config.toml
num_attention_heads = 8
head_dim = 64
norm_place = "pre"
attn_scale = 0.125
init_std_o = 0.0
init_std_up = 0.024
init_std_down = 0.0
optimizer = "muon_variant"
lr_mult_down = 0.7
max_grad_norm = 0.5
batch_tokens = [16384, 32768, 65536]
max_steps = 10199
MLP neurons of a small language model. Each row is named by its layer, matrix (gate and up: input weights) and neuron, and shows model dimensions 341-511. Each number is 128 + 24 x the weight over its row's rms, rounded and kept within 0 to 255. Numbers have three digits each. A neuron's up and down rows have the sign that makes its largest values positive.
A block is one neuron, or neurons of one layer that tend to fire together. After each block is what it responds to, as a language model described it from the Wikipedia text at the highest values.

L2.gate1215:118107115101078141116167108137163153143124103120149123146155144085182121137146097137126168141126134170081058125144148087129151090141163132110106104102105102113127106062143139160166139131107117134108118191145134121083132129129143132144136094119141129131100150169164100160082111105103139108115148143094109145145114125133125116107102105108143163108148140145137140134142114123114140144131153081094145139128142104114171124087156151095136110154096119143142159085132088158143120139132145112121100116131086167100159160113
L2.up1215:119114107113087129112144108127165137136104119125148126153151121108151125121134112118109177142131103166095089110170139097120155084125187120111122114068119118107121113066123158153154125130130125124108111174161110131126112125149151123160120115137133128126112133168142075152092097121093143109130146132098129139126096107138124113116091112112124146104145138128140185147132105109113125106140134075107126163118157113089148132101171150105142133160092148157145144107143082145142132126150160143117094138140068172095212150130
L2.gate1229:118121092089133152103133139130102121149119122137127091180101107107081098113095158165112126096126130095150239123157122124099056122131171177112145106145147140128134087100142138160113146104107123117101122121103076142162157115122121133111106144162156139130113132119148137146114110094106136119113138146112142135131089141155115166107127103158109135117099129157139148125092115097101161108149082110140124131125138102095088110169084109130134122135151124144139137112117074151108121098113118144139116112136113130098142182077
L2.up1229:123161111079147087156112119113149159149151133121105092117170160155094102152110160106100113140105138108163097102154136176154164163131055158138144143119116150184103145129139132109114138142115127116144187157125160185111150149129120087105120116116130129164096130113079119133099084119048136129142148151115107136160107097107133154132126111144126095107121142145167087129114153114099143098127109116123080131122121114131116116094118117142093108113144107138111147107105133153094135129131136106142098130117180109121149120131
Responds to: Year completing dates

L7.gate312:091139111115162158102070156160121096104133126113143139135097128120087131133145093106141114105106140098169109107130147115143114124099113145141116185094089113145151114161133161104111153129141131176142123106122151143127131085083110120112123084172123139152150126139118135121089091143133083163162135136144091118152146119106154082149120159106122145142144172141145140150105117131153124116109157122097170144122140136125107137140156148118119115105153138185127126132112126121136136112134151125092135165155109133118100133125
L7.up312:078142138121145140075167134142113116111085120135072118117161138137114152130140112123112101165126141121109123117132158112124143124159148138174134111116106122120116102144135153114124170161149131102119138163111125123143165144113172124156156131175081138129182134118118159162102176146155141116122149140133107144070127127145143102152146111140118139126072146107120139141139156138113134120141158147124147110107123116170115116143168142114128123188124151150176142119123115131133096143144116122117157130182117138132108132117
L7.gate394:125139102160158141117118131121108158086116144117100129111145104146126062200122109166124103150092112117088126122120103131098118109127125122171123189136142129152156144109124069117127120146104143098132117134114127123191167143175164151181136150147132142135128105098117116188128102137151084151147112123154127153101103108130133142149120132102117139124131128165127135138129118134085124185152115191131101164146121129100169113127133113151140098140077121135152149103107113139134114109147161143088124094133123139157100139140
L7.up394:116083129141088164199125195095108103095135118127119099137186137177102084099094158157142096126141113098124095129119131122090149144142122100088152140155144150118154093137121127155131147136125153106198156128112125169125117149121125132099117164130139103132109111163097139112110099120124120140106129148107113121118155139165144112123182137108122132139098138143182122123141126131084146140153122140154152150128067184116116130128146144087124095165107153104153107128142134171111106150089120178135126097137133112092123137136
L7.gate458:112101113093174094095125093105122118145104124113084063130138122135129165132125162098104109140116112128134091100079123123138118117152107125109112122106098087113186166118113139108136155169152090113154130105084135101125179125148179139127091165119129121150139104163171127168100122152129133095142133164114135117127155143113158146133139140114107162162156183184116139159146141175132125108115194167095110109137143139112156091138110139090125145085127140113127101123152127122128124098106110169135085130089146104152124132118
L7.up458:060125115145128127127128091106139101169121092131122084139074158158153141101138115129084130135119131118100131144130146120155130084123126123066133106096133088177126113138149114130098139145118081142157118104144128149112111136119136128147153111149120167135188174162149121147153141195125103109143135114104145142082101108117142146148135115068115171147128155160130080139148159144115114154127147108110116145130113109131134138116088108099165101116136119157113117135109113113144176085107110082129115108104132103097180124094
L7.gate678:104110146135116165132161169083093121120114129113119128172135160123120142127143135121116117133123110133199121163089167126145123130104155111120059115106137104139094128124133117154127160092102109153113136145098091155112146090116147181131155127157114108138115114104153084187088108163132109140153189127119105120108090114120155117129135137128159114121133110110150062165127115111120126122189118172112087114125130149157144140121146137103148161127128174096145079085141159144096132113136174129126089120095177098105170172133
L7.up678:113154144138159104138103129105126101174094068132117049133136106116121129132118150135127147130124131136125090179058144102118113157108142113157090150144163117118145123141134119108082109135151092139106132133075137143115179133137132165107133150116124108131139112128103126142121149117148088114097091112124063102090098109110111181124134155103127131123106134109190107123133144120136183104185135143139105144145118120105113109097161159114129088136138172145140151066094144135097127155136114119115140142083158166089128093145
L7.gate916:131088100160161156147109117154125170088137091115118137165138145127154110114134124122113129125133133172122093166114084137124099110127139103097168141151150122132140094107182158100098113123140100149156141106103127122166115102154162135147111100129139154120145124107119145128132064097138112106135137134098130124133127163094108142101070130095128131049168129136122115120129111156136121134125144110096116154114131131101136187121138149148126148155153111116126129152156114147111160138082126118166125068137179079150116141130
L7.up916:100119141127097112151122094100118104168103150107142140098147133136157145105132126158098111153141151134158102121135077202110102176131139110100136122097161142089122127151135102105122116128163184107165123141099106139115143129122101105084172158157131122091100113099141123118139151109113132127112153116103101121129097135163137111166174129135088099168090134103114161167140117155113140154157138175128128173116173149132125133116104103119125091143158097156090155129112151086120135112117147121122086153127180133052114144118
L7.gate920:137162149136162109102116084121131118131133129129141129115122112134101098137144144135133105112146135079128162144098128125124149117114119113138121153086096143130112128140152118122140118149084129145152110123090141120123150121135135129096143123113153185153088142136108133127152107106142117147140147133134122135130130157113136087134099144097108143121128166162142120120143139104131154118106184133131118124152146159132115103107119144123117177133118113124148130115125147091105133145152121155123135136089143115108164109133
L7.up920:147128139129119147130143148110145087112115117129108135093126078125118105168127140131171078174111107119116162110112153122111105127149123129160130150119120149108128122132092128085136079125121123132115097170134103145123130128132157127107115095117084160129123126148177132155126105127169092157150130131150135145153186149156140136119085123177164161105119119169139099110171148065129145128144159139142159091144093143113087124113136120130161117143141134104119126122149162137100102147117142122143139095110151123094103130135
L7.gate1170:083162128112119121091092132113090149093120117099117154136118122148127153126152145130133161078152153134120149139119128159121094101140090118094201182126166130138130159134120151084131137140137117168151118126089150152116146152113131106128132124090156128098142076101098113159175129124132146127135175143083143080122116093135117135107135148116126147168118151105119175122103088117106172142154139159140136110110138113129135145135154104114125126120117127111114160152112133125119108158079108131164167137138132176134113114114
L7.up1170:099137096086113148109102153129153100090108134143085102166085119110139132155142140129118089138133149150126132135112125131110122102127131109135119192132123108124152104114112127125153079153122155119180089136112092096144136160099133106135146144137145152122115098137106104111123178131126136090117152140122119149094118126125126178134130113146179135137149100158113097138143136151106107130116111134111157107109131144148167183113132120129147135144163135155142160141139155131141154159107084114125147124113117168112081092105
L7.gate1255:080149123156139142169112108121092165092161168115159129115116104143119184104115155109104146139115075143150118134118131128107185110163131148099198148177175105128145146151125108130148106175120124127136157113121101125138139112152117054152150119182122185160148165128122138179131149126159126147138146118119118115128134122128156143116174163108120129126167114143140122139154166146123139137133125110143131136119123153124145152119107095064124168151091102131164133122120136123111121114129159105118117120142137117091152094136
L7.up1255:166152116136194149108136129104106116127095092129107091146094090148139103133108085150134144130108117079173125151108137141115135099154120124089097146129144092133115159137114114143162134129111105092103127095138088112101141103152171126099100138154152154171116137127103093128150133146097090092147115117102081151143126132137163125073111129144137147143107168145109111124172133120051133149110080159167157107126158117147107127098097116130094149133140156112147124081129090128131162124092157147127131107112142112144157130122
Responds to: Amounts before quantities

L6.gate53:126128108156153072108133125090096112112162108103069148091113148127138113110146155181124106137074148144133125117104136128119084148113134138130178112123138089142095121119159153127088119140116097165088168120085169156159137115161129112116160084153121108131135140135117124168128129096143106172156119094129125109117126166063165120121120160147150086106145135122116081122094116114124123080133162126127150106121116120178139112093144106144095183135163120149121124110103121107140098128145129152163138098130149160057125148112
L6.up53:120100141129125163126101117110118148121111131132136079089098090136153167123130160106184079136132139083130141118089119106103133108088117117119094152062123153082160099107086100150119126081116159107162123170096132133121123145128102127099142120194132121090131127151140154064107124134151168129146136152139126117083131113136151118144154134151184151071144155116129147144159113152111169113118152145190132161130126131121109140139167112132116141146143180102112161121160138122138105154139121122125130112122130159123108124099
L6.gate108:098108123142097125061113115113123175142184135154113151113195143130144084137139125111133182149152138107113116132167116127120125120136121117154137085120119086107090110138140145122095118129131152137157146089119083145131123157129130112129140118104119121117120118116153156112104127149135177209118156131121120156158132147131110184137134147124118125100136148117136127126138136118132125101129097119081181170137179142115143106100146149076090137159104167136122169122131101140176133120109113118144087119134128116124141150139
L6.up108:123108096144137083190149113124162130129119090106109134078112137154152153136144134108104129149160156121140138098150097157158156110133131103133106137129164139126145104155115114149138103132144179124101098089111121127156124157135112131105180097151110152096106135118124094114122092072139164109112140178138115132131159114097135161098161095160131158119138131103100164106102108109136093080122112070125167148172139157103141113109107120140141090114111099124084136126129103115115131127147159153122098142152129141139125148122
L6.gate770:136137123149144149178179113144095143111159106070096158120130123076147085142134113141150146111102158162143099104125100112108118134124145113103145135124130124124120146131150117178149173147130129114127143138134167131113098144104092118100118134174134087155124116099116170087158140167147164144149135113124108154153129101134142110107119151121181162089117071114131068116116113151157128135108108111067127140125091136151153139143095151069133151116103141112105126147147128125122159153113060144199112099133119139111166152133
L6.up770:164115150118165125162155112171142158140115142117140151108095097113121143106116143153131109126114135148154103109195136113106165152130127156091121110103120135113122134106149139141107136149136143190065116135113111111115147133090156122088139143136149092087139126145127149103126126112126162102109117116115152112177125110082102188135126137104098121112105144113147150123131129117150119125120105126122121141155131158107071138146154154117107106106145147143150097130128074092170125179151144129111131120141183111180167127124
L6.gate882:142150142099188101109131181122093145062188118070139133108114101100149134147105137117148118120145117118127121046130133150098136110140096134137101149107139104133151107109128155117129100126153098178153066134154152133162141160137092119106136142162138135092168147097126114112129126107160145116112131176161157113154117140110121144105129108101125136084150116090136091137124089136160109141139166105153134139156126157090150129147146144108122160131122103142115156182133114135136088132101117119129171084151110132129161136093
L6.up882:120120140159137132107174126167150112116137110109114118135113114129099144165154140139118082109124110132131108098157124104103124111122075113111107110130086121138110126138077152105120152103113106153124145117184145154108109110125120134144208133134146148141093135131128159124095123117098139165126185113150114111152149158075110106110099093119191124067108124121113090160168135134139140121175117116157142142128116180149097133102116129128141112161089119148116130171133105166140154117074102096117155136129147128146154102098
Responds to: Quantity number starts

L7.gate62:153147142099139147161148133099136179150137124151165117135145052099123133085130164119131122142085131108132129137101096099144148184170125083099138121121123126133128102111171070122150104089131117154109133144095152132112121127148126108121116133150061119153151135140113116100101086153122103066107077143096128095130111143106146111099104133133103159115122127184125110133124084135123132145115128146146183121153092116173143151179101119111107113093114141169051133128142141129113122124142135092171149145086132135126156115106
L7.up62:172136176119134143177115166114156109168150119122155101141161117109126112136129145154155124103116106100141137137130147120158128148121121116077128121128146112153128114107125104095182117156130112134103143142117150127100125167189126143101117119158085169119121125128131160097097086164115125101150107175126140097130123113061183138093112137152129104126126093116193126117135112163128178083138140121133206129122148136143084179139112128170103098116094146115136136155130151130123143134145103122160148107162147113128102106102
L7.gate133:093098177111124085123122154158110134114171135126147114098123144096106172100121145165110121123131121139093129117122097119089120111115147094106125119167135148110156126105114136120126143109116125154134117149166147106102075102102136200111139131129127119178109108137113111095102147134132179084109168109131126113129148112107142109129110174128119106151088138126116120137139149184147110098139152090131118184107137082147118139128137130142128150144131090182124132147093143142119107162169101111144110154144114165135162130127
L7.up133:119136128111123113132161115094142131104108090148151093099126094135144158107115139118106082187141119113140073142139138152137111117112167146101151156123132130144135124114131137126157117145129116094162174113125168101143098087129133166137123143102145163140118131118125133155132140120091145150083126132117145140090175161116171095129099126131169120148160113130125119104187120132133130120183083107141146115115108107077124155120124140129146126098138105087109122153132111171148110139088100150149135136137109130155127117127
L7.gate159:182128132173132143143131109117140099110137095089148136142115114106137129093132091182117123137092108136112126112105141138097122203157135127150135118145121144129125154134149098119129110125167107144111150144101111140090143104125066163133137129181132076120121121125137108126125110081124144105131147125107138136115110109107106175091135127157112161103125108144142125132142158151113145134162079099129130146156121131140172138130122158172141149158094131147133103132110078158101119115122140144123164141120132131188106123128
L7.up159:143145121081171103131143128136097151168120128126127099118107141045132131133136149111156124137131130126131111143150143110098131107133114102144135149137120162173111134123144114112121193154137210123128142162167108152149109127120109160143162085102143136111108127137160134156116129144136141147116105139119128070108136142117107128096172152154129114115141102129155141128193118116110138101140124093113184160136087119135098141127133152158148157118120135134122117080130147143087108144136166119182126149155089147141110139110
L7.gate235:116091100109097143105126140130135143132159137106091106112100126115081173122115113120100146133151143081103135090123116126163100125117154107084115155153084134109098120115148082128124160193108165112167155125097109191088107120118112123134114104193146112112141112137117101098134129119104151115119147115091140173157128115136124129125136139147121155140106119140144167142082121113092142105131113097113096125179139123153149144136107142091139089113079130111193089159096090121172133162180143138121131099115164133087096192098
L7.up235:088149158126097117130140134128162123161107126126090110150146127149142196103129154116138189140145124097164135150131099140115119144092142162136116112110141113155136140112130171127149132116096147155149069113170156076090202135102128101148150094127149116133160168137141121132160110129090090114124105146150105112110134110141110166094143094100127135114166179148119087143149081126153108095108124118126110123143143150148102122130151081156113120115124117133120121119105111105091107136113138141124132151125159113087182124136
L7.gate308:129143169136141100152161107126120143134121138133173127116126129102119160109173131149141117142129120122122104121171114128153117123126121128123128117108178127166174118113127125170138140141123122105112151147175122120104115113147131159157130079115109126110145071120136113094120101210119113085102142108109140119124094086107163109158099134160126133154139081140138177145110119148104115152104113136123103111100109140093136147157065123136118099117085171109164124178159115174179116124096097143125095126090143097088145108091
L7.up308:173123131133107113136092127122153152128125139177142116138138132111127125139101115125158154105120095131138146127106092176123135144126122121178146116169166149137178120102135095161129140145101147144136144138138073188114148095126081100095131138134108185150151094144114119128129160125126098140129130146170130141177136077130104099136122109140159137093126119143124142126159114113121119104105089098126118114099123179102097134076107130158152113122099098119118137143131115119158119126151115113126099158132125141131156142124
L7.gate366:123149190137136143093135119133110194123127157147139137129142149178112168133122122137089136192115114119129160144114132124120125119089142131120124108140093139126133101103121161139139140123092113107148115142108144091108111148142111088124138127158169141140117121152099130107114124125150116130129142155144130135106128121115147142086130111119124127081106139133091145130149134185113164108150110108096061121139130148098152174090126124116150089126102134130159087106100136130108132137134108131159109119103110114106147134129
L7.up366:142144123113137141106108124125119148107134163119166089164143150102156122111121127104128157141096135116116157115152130134112079101152213120105121155126123121116140089119115107118150145134106135109118122144165121119125136153077116141138105131102146172143133105172073122090172124117141106148117150140137121100121163118151109142126053139106137150119119134149121089129133142132104165129119112131125144171129163132131198182097096137177128140130130085107140128134152159102115096083121122133115146114104090142117128117124
L7.gate1135:118119140072124127145120102093180140138103077110153078118144112150099116095125095080159134091132133150143116077105098132144161132114126124145114077164119091132128155134144117128137142162132095111120124145148130125139125124094122147139099106109096102141090129098111145153137124143114117129163139169149149118157122156116121151157150135166152139153113166144112092085186112126105135139110102149103151137135118111064128136109114115181144111140135106168144112119092087144110157097099118113115113110102105111177143116110
L7.up1135:160145180132114135110163151088094119155130156128143122108142128157116118080159180136068134118068141157155127102119120108159148143115127130144108083079135124153126124168133148102121129111128136167103165136109134182166066140095112167112140100114128122133115125127119087127114123100150096132137129081107150123140088115075099187144111145131146121158148137121124130176092112154097122133115140102165141173119147104117106139116139135143148140149144156131112119158126137132131132089155134116127103124148148144186163153138
L7.gate1152:110144136180134147159119136200070160146172176101134128126140111120117181093139184118147097129126155135119155138125156133120159121081163124121120111143149187167135115140147117118104130148110136148138137146135163116094095130139101177134102139132102124145100098144128132124100120140098182098118182139118159116108169108135139139145148123126125080155123145101165234115137125128148080113105094155128112148134132130133122124169165134132101159115099109108115115136130162152123108206095149072102107101141130076145103143150
L7.up1152:163144135169159127108135115130130141140078135153089142144127143120141176166114093116127109127092129097114132125142160139154122131142110116149119202120102136127162143112115137127143111150155114140081165143093130098118161114127138172157130192136169132179160160123119134128115091134114080138113136128127159119168112148091129133142074166155130123130124175148185117136101121093085154185095130131131175147099148136129089117131107143101108116175145121170113137096130138107114154095104152110148115150149125122162145110134
Responds to: Birth year in biographies

L2.gate106:104220177115121084137147121101145160140123113123160119128137064145117077152128121129117124122090127089134153155121109120118158089191173098121165145127118103093096113174106147167175120124129097149123081133162135114107142118115173124108147121134097162156116150113114157143121136152131144105134114132078095097129115095102112099125179103129127143135108165100119149163090096151091165193118117137123125105143122148138102118083142172144137135118108148112109160122140114122098144100133120166115081106104161143123152160116
L2.up106:129131154140125141112122096119136137139122149155101132129103147090119107138137154065117112102130107143114109145149122115140087127114107123116169128106103137161113110132120107147137146108159100148080132114151129121109126141100200130069153133159145186144127146134076103095140145129114163104133090121134150137141181105120119111148137117134119139150130125065168163125133135130112178129095105110134144138135106143068109170108091172178150124127139160145127131150102134096135135098112103099164129152114161178111207170139
L2.gate1279:124128097102084132110107144087130183133112155137135140129112130136169162139160121125134127146105095111119146122104135136094106069125112163128114145155093157154137128125121106097092151091100146126104123106099139123109136141150173152108123131138143115139135143109171127128142103109133120164132115136161108122154116038163145085095107157137150098138093125154149121146112136147082151113125158143135135180108124134112091150108131115178143143128060140129162170094127136149105134121138102120160158121161180156064184111135
L2.up1279:130108117124116114147064132099142120134108138137137101174091163142130125149180108138147139139129147132134117107126087159149160112143126142126149096097110108158127160097063137136157132106140150151122135132097131098120130089166092112102147113129114094150145125098119117109118144102110141139110145144104102110131105106114143150162169173174152143153169118148146137163151112136156156118126130097145132187147111139163098178093117116164109137158137129168144156131118155120107095123145122145094075129125104187116131170166
Responds to: Dollar sign before amounts